Weights of a small transformer language model: vocabulary 8192.
MLP neurons of a small language model. Each row is named by its layer, matrix (up: input weights) and neuron, and shows model dimensions 160-255. Each number is 500 + 50 x the weight over its row's rms, rounded and kept within 0 to 999. Numbers have three digits each.
A block is one neuron, or neurons of one layer that tend to fire together. After each block is what it responds to, as a language model described it from the Wikipedia text at the highest values.

L4.up187:460488490409531494515407535470439510497518477600486458576527405534531474467563575454404490416496374443572537517499536587518509565581484474569564482442595542457539458518494616445615444482507525518567538493420388499498455526464494485495584471465416455601566563543534562527468585551478532557
L4.up718:535518533436454550392528526468473398596551470516540376558487533554496476562450446578559451454449472539465593472561431524363461480510587571515482521546508592381516445532394529505532425479509529565449521510556449393471451500527466496517464427586488377523470530519448386540441457512437456511
L4.up1240:470500482599577547527441590561442466492493491522525460451437515512497448574500478541516474462479432520459513492503487495506500488538446509546590532434491533548500465450469531486495508397583528511503517522566471584452469539550482564481549467454415479562554475542404428476508468429543559495
L4.up1260:568515469540453436471564506459464457514471486549512509469506510495398498428506526491482494536465477510417553487399533484510534529546464420584496583479391508496524515468479424517466466472437572486549522480557545508437559551464538501491486448476452467471530420462515484532526519561473561565
L4.up1372:448516535537513515424483476521533359419532481591518515528478435559468595549442480516412508423549508575505607568467480591468543513474496531564486565454534464517372469584589472474570520510439510609502557455531442523427469527544559547531555510462571534555545425456594522523484487542606548444
L4.up1892:510490461523506508500500582577519557526418458635572523463534511500547526555481474482445506495538415518586503446592544577545529548525472472569524429590448489607483520565452510532524476500567561483437454464549481568473373502479409536480499521605486489509463492443489500558413515539476405543
L4.up2031:420518460592456475509548585598493466535492613496497467440522504432477571515418469453454537443481533535519558507594436516535469582479489563500511453535528444443533396471429462546526493478461487493555555529541538474480481552518476579452414596479501471461560528416460563551430464582488472562
L4.up2131:615456530533528520449459501499611629649496428585491457505530510557513477555506531506482509559441515485497415492570453582491419546513548451637487516525473470470482416563557571543501411439458466596462528533598518519470443504502449543474473532530480442549473521550465547579532531543589455454
L4.up2176:552496489530473587543513489557503490529510556458419472551490551611467579525470455584588503416462536425498507530481448527505470607510409448514460557482524463495475467529557463483517398534588499503499503469519461433542472596528516547532631510512448462550572487512505460527455521469541447519
L4.up2195:454612566581495511445473480583606447525561545536515550436354496478574407458527503525506555520638368507452556557531637593538421595462575521524516493502539384471441481527490454598460538462509462419457556451537476581459570533512474493597501440468501451465528461494466405537500485364467473470
L4.up2459:397543587438522557466613577501491582545516473471454450469529474502474539578548550431523496426473507452451588439520438517475585517488508448567578528611445491444503446563493413482493520473445505521484504501501525453451589571523437567533536494558590564439566524535494560437506482554493493554
L4.up2527:509492450575537357529424508567521438480492555519521490471523616496549523563451430505559519475531501471479516460518480533512569541458527557560601585449488551475614483445487551420559540542538504490510522494471491484513490502574506483577592424383417447529469525486504482552480505540482628543
L4.up2593:480576575573464482462480539582500469564507549506497558467439487463491462560455488448481513449545506551422484535495489541463551434474520467650413512555518494420494417490508562549569388461447511418463443513501505480519562616441549503474563464470547583516539493477515521470446465534485546491
L4.up2686:530519524490518554520478442489460502512449548519515479565448438572468481579467454501473569478495494562493529475552529578476602515512531424541402603499554589525533475571478486430442407559458529527504489525508506535551504496483549494477546471434517466618534603516475516512480497470551463501
L4.up2930:455462550501497527413545502521437438539476443517543468478521458549507381600571499554483522448563459522455525490437438534463534497478455489565519555451571494565564440484514389436470504509425532509382539557485457524546548551557509488485550557403510508593486562366440557505499597514511555440
L4.up3042:548587509483514513453461485499534518581508511552509494540505409533549497566480487446547526429475547446539543537547471527509546507485484509553569501511553498555543480526504533451538500545496544549512522467442522390504557564496523497442507377518521526418536495577593468554620580453529613457
Name-joining punctuation

L3.up32:465428593420435566498489514481469583493577423536601460399561393466539474504529522476528444528476485425541410498397484556464582537456504531597480463410436526504489437502511469416467474491562551474488554458467499410484520517498466408475456514513490530489535479524547471478483504530419482556
L3.up226:520472505546570405539570468472481432553543516488592627550477467530493508533533520514494473498497548607503426524600493452512481528502509502575335528483471495556498572553525482475487545546523523658510511465543556507469408474524514534584509484534487501550519406549523516468459467458498449565
L3.up696:521506529520498503606532467480471421505424512487536509470485457549585562533470485464510451535432473490539490544423568497490510490450441509498557497550458494571543440553479380465536461480496540496492507521492539470493589570491450444467509396471495508504484539517432543468565512446562456444
L3.up2828:484476461571401552473446515528430496468532493530418512462473541498475374527454524535454483512549508561425560417542493531492530531574526516481552443626553489449554510463481525454457428561476524526490461523542402512448512496463508550539602520594482501511504501530411471480501449498490453517
Row-ending line breaks

L4.up34:434520490563553466509571538482542413501505572551600530594424586506504481471459583553486464524462499582493413446533491485514448495538487487473559474450413529450520395450414439490562476479513455508496463519463428472514563457555499532448487437480458458555488435460460443412508569405499466444
L4.up139:478499497565539482547545458481543503432489523474577494485615436525572503503499536534534508542492454505557473442555530548442533465480461529507560455435504395460455454481493438470604398541493521509513481429433539461449500506537555485565419481484492395461565541500496492448525547477578496501
L4.up195:474615625531469508569532485508514488514516499552550522545541543481517516436489497500540554468450557504515505500520608412524494529494488551492533551578512476440483439525387461454429421513437469486516514457586519461504480509542453466517507465513508444517499480487604526499447530454505549485
L4.up265:502500585545539524479517502484486529546553386524560369518551514490514419476542562546571522484500502472528565450531535568566509527525466571483462513526537553424444534582466524465526519518510559495468532515478430431473469469437501476479530424484509509609472468468517569573518528425433494508
L4.up293:456453475561494474497489427548514486591477435543474469428465538525516523511494543560463505486570457388512548507541491503536512528433553438564502499481472528487514465506463533518504429484343496527500481447561488553471545509416429529437492506507482450526460645538581425452453572552469537493
L4.up326:469462539498507450475508485513586513473414525466500512545488507475432483529549586601589524472500544519501564549433487473507582622584516569543437440487510522586423586585594533482518476493516516476481474534416503427437543462537451486504495466506437394577502525577540447474496544513542508523
L4.up579:447492490560581448484464551458539465535502428445478496476526466485442469513595573501466486594532528537471575372488560449526550480451530484543390349534453511519492488527508460417560396573609496534465458511547577433392531487503576438518556496432484461479491512489381411524492560475519512554
L4.up740:443570598481451426592526531571576581463514565478454533588465489459476548468526637490513481549513414539531464457476497501450450406528498466539381537572581442424488507511476512366551461568490455501467539601481402496432492519460533479458432480541504544570516510529448403493453471451518492541
L4.up937:482524548499479489416489566510364484471465490587533578529530502554472535484440505584516516484511409416605495471554430475575453499466468577441619599557543477467466441435423491501488450368477576469494473470493422497430511394527489426454503485594452518460616488507491545517481493541433576406
L4.up1184:531405464506482552469566417595464486447393478437421544449496491495516437519522528537519508487481468507552552433548485644493509515460573410596466567550501502455454367482515468475544487554478540503532499447597431419490368594500503469511554437486483539555590561557501525537514543484574529493
L4.up1354:453580606441434555526474474535555463564576538462523599514504511467549554466487537546548613528441454503567559520498515559477518470474492510427451473529508555542501448519505517556572470488453540511444456548487484524546546488604515509487478340502437454555451541579485522481541540543434514566
L4.up1480:475569478516475490590489523517458504441648497526529439589461565517466455494593553572469441567497411574568413521583552423440492497493505543450532473489587482431527478511583531468581506478604589481492543550459464543527534475497501513509481419544518512545611495499532472437523507544555505544
L4.up1604:521440487504409590511602523486470432558510442476535549546513444534486508376475515574413447462452491513553495487529515483403456497471414473508470510532468515484552434490414408569504559472491561483433523477517510519540424446532509467562471484516429459528504520515518458452551530484516480493
L4.up2202:529656585588517556455444511558528521485479557487571463508605478506444516510475569518517572457531431538523434416509456486491549606503517417388422486491408455398461465470479460492596534482527561470517533446425553414533440467549480479506424428502547499521532524517498454531461555493492475444
L4.up2608:481507652505535445430497483468523589557485557571491506466512558409508497454490575554551561458514441501513673500547584503548516524519515481447408572478424514438492490478413547569489435493468518482548507541500582418523604546487538529410483408547530537554542552576419444505565514627505538485
L4.up2737:435508465509634546389516512439516541485480480515532553516548469460473514420511516492534523516462534469641559504435457505474588495537550516494537585574577459497519455547429483503538477581491404481523420525440451509442541440533510503489468457498365617506383447435472376477475468536526481534
Main verb before its object

L3.up80:476461448531529516486567516561581537528513534560422527478505523497507608434413444554465533534477578438488605487534546546453445505456487456507479477509475539440450555459505550558533450461523583466568487592604478436533522411516426501539399509515506477510588533497437558413540502484489425526
L3.up810:473549463472562547489495466652466522383431621536423460545542598521444459515480558512597514414513471495509495613469512547498530511593443509498511485403471457483535566473584469387500525479440475462500503513515499458607427526574615496546396452489516461441393551520516464531584569421532563409
L3.up1787:518436505500478475455444535550542514449524548441494537537353457490446526567472463482417578485491467535570484510513454534478433523501379503441529472515545524530533621480458465464508504403453514453543508448394530478403606560550594538448509577528526501455537502518441512469438486554486466443
L3.up2784:473618589514555469493498606602362508433476459576516466508483470569440474531447510498534526493504521517527488388492430517525452588440335475417511498470535461509426544552450556469552472540427481536417465465544444496451519454421538501536433536489507482546536546557553509435540559514422488497
Table separator dashes

L3.up249:413505499466527531560562538570492528508497533560526554548526587517536489542523504528549577391519466539486466562559584512560417486495519398519480512575508487538442547645458514465530483577503506440545495566451560452497594566485438514575504488480498469510553496463416486580488513484577431416
L3.up732:468578485447489525491481577641419524442500468467501511566572501508416469567514503565433512387535393476546552498481431563488453452453507503490442468511461457463468527522500540489469475576494479581432473533603506523420523559573531492524524514500483447406423581540507488511522556555581478447
L3.up755:433487408531470497527441491492604539469561490516561524498431383561481495497539445538474557581415440508518531592473495472473522472580562409556496579443453447357491440545436445522537420493483426581511628473491378475474520509546505457571560376426451437458573506560522457472547500627515520470
L3.up1565:498528477531423466513478516569498407484542500481542570513414587449525546535533527507384525493483499472532573510581562481489489463532493448503422489526570541467564444503352475459539611437488502476489517505539512515423458446595466494507471481462473437506527542507427410575617502543472459509
Main verb after subject

L4.up137:460512390461405583524458538542564511538545564465417515464506517506546560448464416519442385471530552505556455450424490531587447473465543498619470567448537466466494520475531466481515466491525464504463609588564502479544494541429472542504497519463450544544431488489504554493469491493522557483
L4.up369:597450542541453495575570524547533560507396444468424436536519497496445421533503499461536525395613454531611502541503565494508488549497486502588568468586496528499485494545406483505497503472460577507521489463438509430490446484508458521547512531473515541497438580466480464517417438494516531519
L4.up501:515479544486506519439526489469480574470444408459533530510504411466510482579531431510495438492572452538529561557512498496373600455567483527541432427478336401472617510564442488446511454475512613489496475521520503501462424523478379487447481546476513469470435566417392454544541508532536513423
L4.up897:438488506537437423491463461473519463549506575417374459526514481501491594475531550513468516562493477451525538516429537523560469544571451484507481560510504551353437528466491599475537528462505472575452537571536522553516491501469465483616399458545485508533562499539532564486460441497505504501
L4.up987:508470479547487514430598472493515525476559594594442538448381551591531516416438578535416375457477474544576492557612436503509509477540454533471499464401470479494400551547474426583549424506557572500536510510521496550446543555550474368501428571509511534516535552495581535498451465509461530564
L4.up1061:445465492526523525520527439579478543515596464430500587473534516504519508464459510439525515441486552460409533492488471528540495460527469424489447463500531500486522586513451488497508480526578559554484462515527457503507479506516460503499476540505533487464558560481479482559494526461546346551
L4.up1746:568403497464546508492519511473472446542508443557552503473459517458454494461432426536481454508396546566434463484462502525505619495527477461541483471524516474480545562522511495483506479417468539565486494383454552424453450505552512602516403507529459510497555440610524473528511536490411451521
L4.up1840:508494484458511507472558604513552508518498419483596381454464618533511490500552492577469550543493476564419477482486531504445564526556545441582523540463461487443469524547357383619512404472469639508495634549556490612451533565451526451508527364546553515480476399509432535599481446547525556498
L4.up1844:540454527429573472497525450572517560496433451566504544534465443435499454454350512526534489475477553466466596478434530496563547494523519555516544557434544471522550482490488511380467500499562517529489504471514488542426477511576516512587471561492566581527508472453552513536494613451455525491
L4.up1928:540429480493503456429496473501456538504421557521558550480420503466532507438530486518411443573470509524589427458569480583546544459447457541488472596519545507504469504468477465437522503447516513441446565416432494556451547503426475528478442501496548513417437473592462571448432470554466503533
L4.up2312:527441553545420552501475515551472496511536474471548417484466397564519467493510530481550516549516584557462503577488435579564549460474567576523552505485466448442522485498523512480551518392495425531520513407636487464484446583577574506503545500529439435524546490433523527530476482469470451456
L4.up2454:464535458560503548624490460558567459531457362485569455530509505456461549547430535534462472505336545626535463475486532551576483496603502445507512498513458489484543526429499427501495483460552626492557509475528451554546452488457491572564513496474478400498470448483453463566590412466468513549
L4.up2524:475542478556570478458409510474508469475573432492516527585417492466479462438511472540498460464409444477553527549568474582524391485574521464474398520454392409417429506515537545508529552440542451491438559534525482552462494428473468444440441462524510473504491509475533430547496402552452452508
L4.up2672:466528565493452428476550533421563585457522582539597490446479499457495542424496430571486507550532513568577420576469467556439428576469512558542509464522526414455456538527518515535509442470442487517483574440531499479430438508451567450475490442450578515558534518458555436510368426477424408471
L4.up2889:459419483479495522424530514430465524560504532566471479487459523604497542475390459452444481493500405525461538444442506488516495483504555527535498502416500432488454564572443441472509481469470609481421527444456465551486523494426435490533531584511481592467524614506510579578538469618500448479
L4.up2901:537489528526502541443501496426461496508391508560452567519531451596548462464429438514477498447579521513453450432532524496556616524557460465508485496523544492460560588526520478444477450472556491565467573493462496453529535482461484568500494397527555502516505429542556535607424434453481490502
Table row line breaks

L2.up1135:494539580492474436517451544517494558440512468487538577509505495421558518511499574528538489495503498476539517354587485602462506494559577467495469539493438565489550594545563517445513523564461548553542483467470529448529569439455426472504479451448498476473542570528479454583533490462565471491
Enabling/main verbs

L2.up2390:477545531514468498578491377503576509569536501552383547518465427474490445536520545602523482502531505500432511559551415473492528581493514508460514511547615585513567482493483461502560471542530558505408444549594527485457495441555471516471406419421404365534557432423549418544401533415545515444
Hyphens inside compounds

L2.up2591:505552517544590471498422499509564541644568487455480612486507485495497463472443408423475578517536532508473543576471511413518555547485481474499478504513378532470482505526515457479516538498413457489492477490501439443450551477602487493546495545453472484489523468496502489526447507516494541451
Markdown table separator dashes

L4.up180:426629557553572518547540586530479563499458476527495492500409518541451561476458432487509472551605447534500537486411486543533452549523435514435497584512426447531487468530439464479594497556570486448449543443576526506477456591511419568482483460520445492506509453482413502560571522515472444410
L4.up244:590478522539482610531503569553538540449506434548550465541505612438534527475480520501465544521487523552446467459521471428426569533468520537500446534547467397499533552411499524388533585512408524551478505522466497404487520499558482580430430479529482599496531488487446519551493505565462438441
L4.up384:560548536511501551551504527531527519567480532514594540494629443436481585527528465472470535542500510533505530537532521448523490538534486532447492521466516404444515476525464499548564514542440558562538507521494483478494511488444595479482480378524529478453491542535475518474533485509517527507
L4.up655:497501503548500539469511468528402570526556528618562475470465517499534583479528556473554526500529497531573515430471520489509524551438467529562480466520557512417590563532449520549494573535422516457521552465456537479585480572458504432499529477570510512533404508459554577565454529520499575617
L4.up863:476564459574608529510539570451444533568440485482522513499505534573491492435583506472412509498465478467546559426530532568591487420489528503605532457470527497445483550519522451508498558489547568498505464574477495547510465558566502481530524426492473382504573485426460608498489535442478535506
L4.up977:542515514542469443542501545547453534504488531518570444450483546497543449473519474427405478487503584504628454460533439537494501511400416517516553371577476569464503551521474447443488457513375505505545466538491513515588554464582521527493445470439541552568443498450530517547402450491547472505
L4.up1238:498492492440527457505457503542486577525505519420492482512476428432462429485476558525442513515474553544505519471496468440568481583538501441520382490496556581438518545453431557416519542586428493526442555514479476413494581556479526456406383428565523428566518584551561385465523514446468500454
L4.up1311:566514455556509436552512552469510607489486518483455521515483489508519558507406497470451485505504499566522535516435467539570485485496376462449466619420567471454524543490416511455450451526475479552544527449419450490467468565542532547537423333423463561597460527512476430627497520470517481427
L4.up1781:416510502515471527453478487515523573554433601423421547429566564462507490526502530460467443562576496529481423420519442481444490494497458448464527553433528426532501486439383503413539497438417529529542495493518511513467508557508464564463518597458470536444487556478497458466431559509392434486
L4.up1794:526571511512594458567463389515480494562557503507550466518499537585464464483474445453442435486601487487623518480624584421504439543545436517466519478563439587478536533505431485551508553443450509494529478575548514430572555436476544516546554511457526489496480546475494490498538636446534457505
L4.up2015:553575520535561448546466454509484507475550541463516577554534444445522502532547504481589363481521458527576509419568543558505522604582478506560466522489438455471451558487481517408445454503481594528440573361495463448559527534468480538497516427492540520559398469594451488450474516534431436566
L4.up2451:475468532422507520479531522515408506479454457496483423552405590526432498557451432485527621503561445560493535513528498500462495536465449466588613488525445578467450444448551549495376473539443418477548463555505542543507572537570483510529552479463462514538529546483523439535436470529518473503
L4.up2555:478571530507523508499543525514437531522525485535558551446477507481636542420528410592467523456536447488516547554511534504432481588589462543599493447474476525454542429594517471452512509473461542529442455486539468503504444516584510531548448471484548381467505498511566455553517562380473548525
L4.up2646:537570597553546428535399505542450409533562544451543457471395548380518464475475417537535629491590568554483479500512519463469457431440438455417453525531553526458515426515526527545459444463498444498528556500452484402457478550581505523534497465526400578641536457460435489559489508498502456527
L4.up2879:497546591439534615509531520437447523362633484615597515480506440517471519535476474560425407488541502540460545487499486459453492513473473588531500584514484531541532488519510494510498496488470537446456530458477526489563420589494516557572408491406480472530474485495440459572472472604441502490
L4.up3015:517602530624489471501485610536476553446444435572611512510483537417547568504473581518517534472590466539494501452472461457507516481399470515492454477585499537374473494547383500532548502450424509563512527542471443578583400595478490454495524476495477465558464428458446574494509538543417562520
Clause-opening subject pronouns

L3.up114:480516572480473475479545456523532501562508514517463519596581556545479456496485546506480478473461565488460482514510503493514538445560500472508489494470455508519425451561467493632501473385425468587498477590503393483481438479509439596492558449586490529452500517543473554514508552469476450498
L3.up638:455445477571556442418491400524489427445488449544546402500387557454476543531517538498501504507433429410615454486513477514523454548536447470510451601578495530500474495494438497547469486490525532465349574461490475447532490559475484420403509423511436538519505584444526536448486483707433493450
L3.up933:498548569533497546481514501478489581528464608518503461495484486510550567516453519511511498452579474502454523509486527542564501560540513390566465504572441460525491612480462469574542518410530469522499558435481362474377535528469513576592526372519543632578453495534513519532519454525541545475
L3.up1810:457574581606503463472522438585477543530470616477491548571505527524476609497473498508546464513551415575404519533497476504508476482482433496487411559662500475571520566473483490536482491537503503597361503476452500523574521506530606462548483425553483599454440534482462437554493532472452461419
Predicate start after subject

L2.up317:429403471659524577453575501611579440495409447504471559439462501585571534547541430494511422440556591529456594557534472481518532585480427484590538459488550445368555454562551471490586466473518533444508619505584515487540442527559460484469490454496519548488532436504527493509490497512524510489
Connectors inside proper names

L3.up970:450457438627609464509542458572444531586433551539464593533518487605515449451528511539438456451628489518500492518498499479522527561577383472557562598486501477473629481492473499526473494560414533502444571508518527341506555522462494524473487462435481460519514526577544519487444525545427511455
L3.up1031:524507573613616528451454494583438593470473529550553494594566448512453483512595510517447543423526482513526468529495554565483508457518365505514496485576605509507545568442459439544505542565460559510425559624492448444419490467434512432520423426527497594447440566430518508570546527472511443503
L3.up1122:554528531652486535498465561627448595518408497562460585517512448609451460471596541444417433565548502547464538545489477523444443535599440494549454561518424527478568481562610441423557450610371495465516523505463552512529578564579515504490454477452443499494520522562478450540470482481576489479
L3.up2298:478473419596470439508486514481550497392480463530506619460476555610414510550593441487464553497481482556522579536491465491545432592532504535507520575514554502484584475535427582435488534538386527521448498546465497463452398533510444487466509423439533466505472558527490536531537496504499423464
Words inside titles

L2.up826:429546481565547442490465553529489502534438540452418472530481559454438522385478505495472541493520527509460507534444532423496478537496517451548445436461496427447472476540536449496464532514456449486487510519518503520498467507461425456494458506458488502542408458520496548526499533480613443373
Modal and auxiliary verbs

L3.up243:473460458471612526483575502527548476498551459436532519615477502540502440536480475552523528430533426468498546530527480554479504581490471451495568458424535453521500475565630458491543528427476493451459506490529475462476480489505451550564523473502460486447473517482603601475480445536581439510
L3.up1611:542514420565488512439471509521550518506503421523436425543480478482547460538497460523593543467477407515551520421512554460489483600461380461459546503379478461474516522447501542466428502417463615471526531575527459452480564581496505578544433463486563575455578534606536544506496460606507514419
L3.up1864:509529436461524488541433455455466452519593470523567473503486473592435548524489438522465416502582459537578521439610491505473530453450493518587403470454512601559539470446528507489518531549434432463439527568561472479402435599455457532519570573449486558547542550467465525470574459479492523563
L3.up1958:440566443569567483484571461541559492582486423574488512451453405528524614501534482554525492419474456522479467469540488450518510542468516557493494392527456559525500460450488423551536458588452533573491538513515477514482488529502485410520522550418443546411485485462498534531537537436453488392
Compound-joining hyphens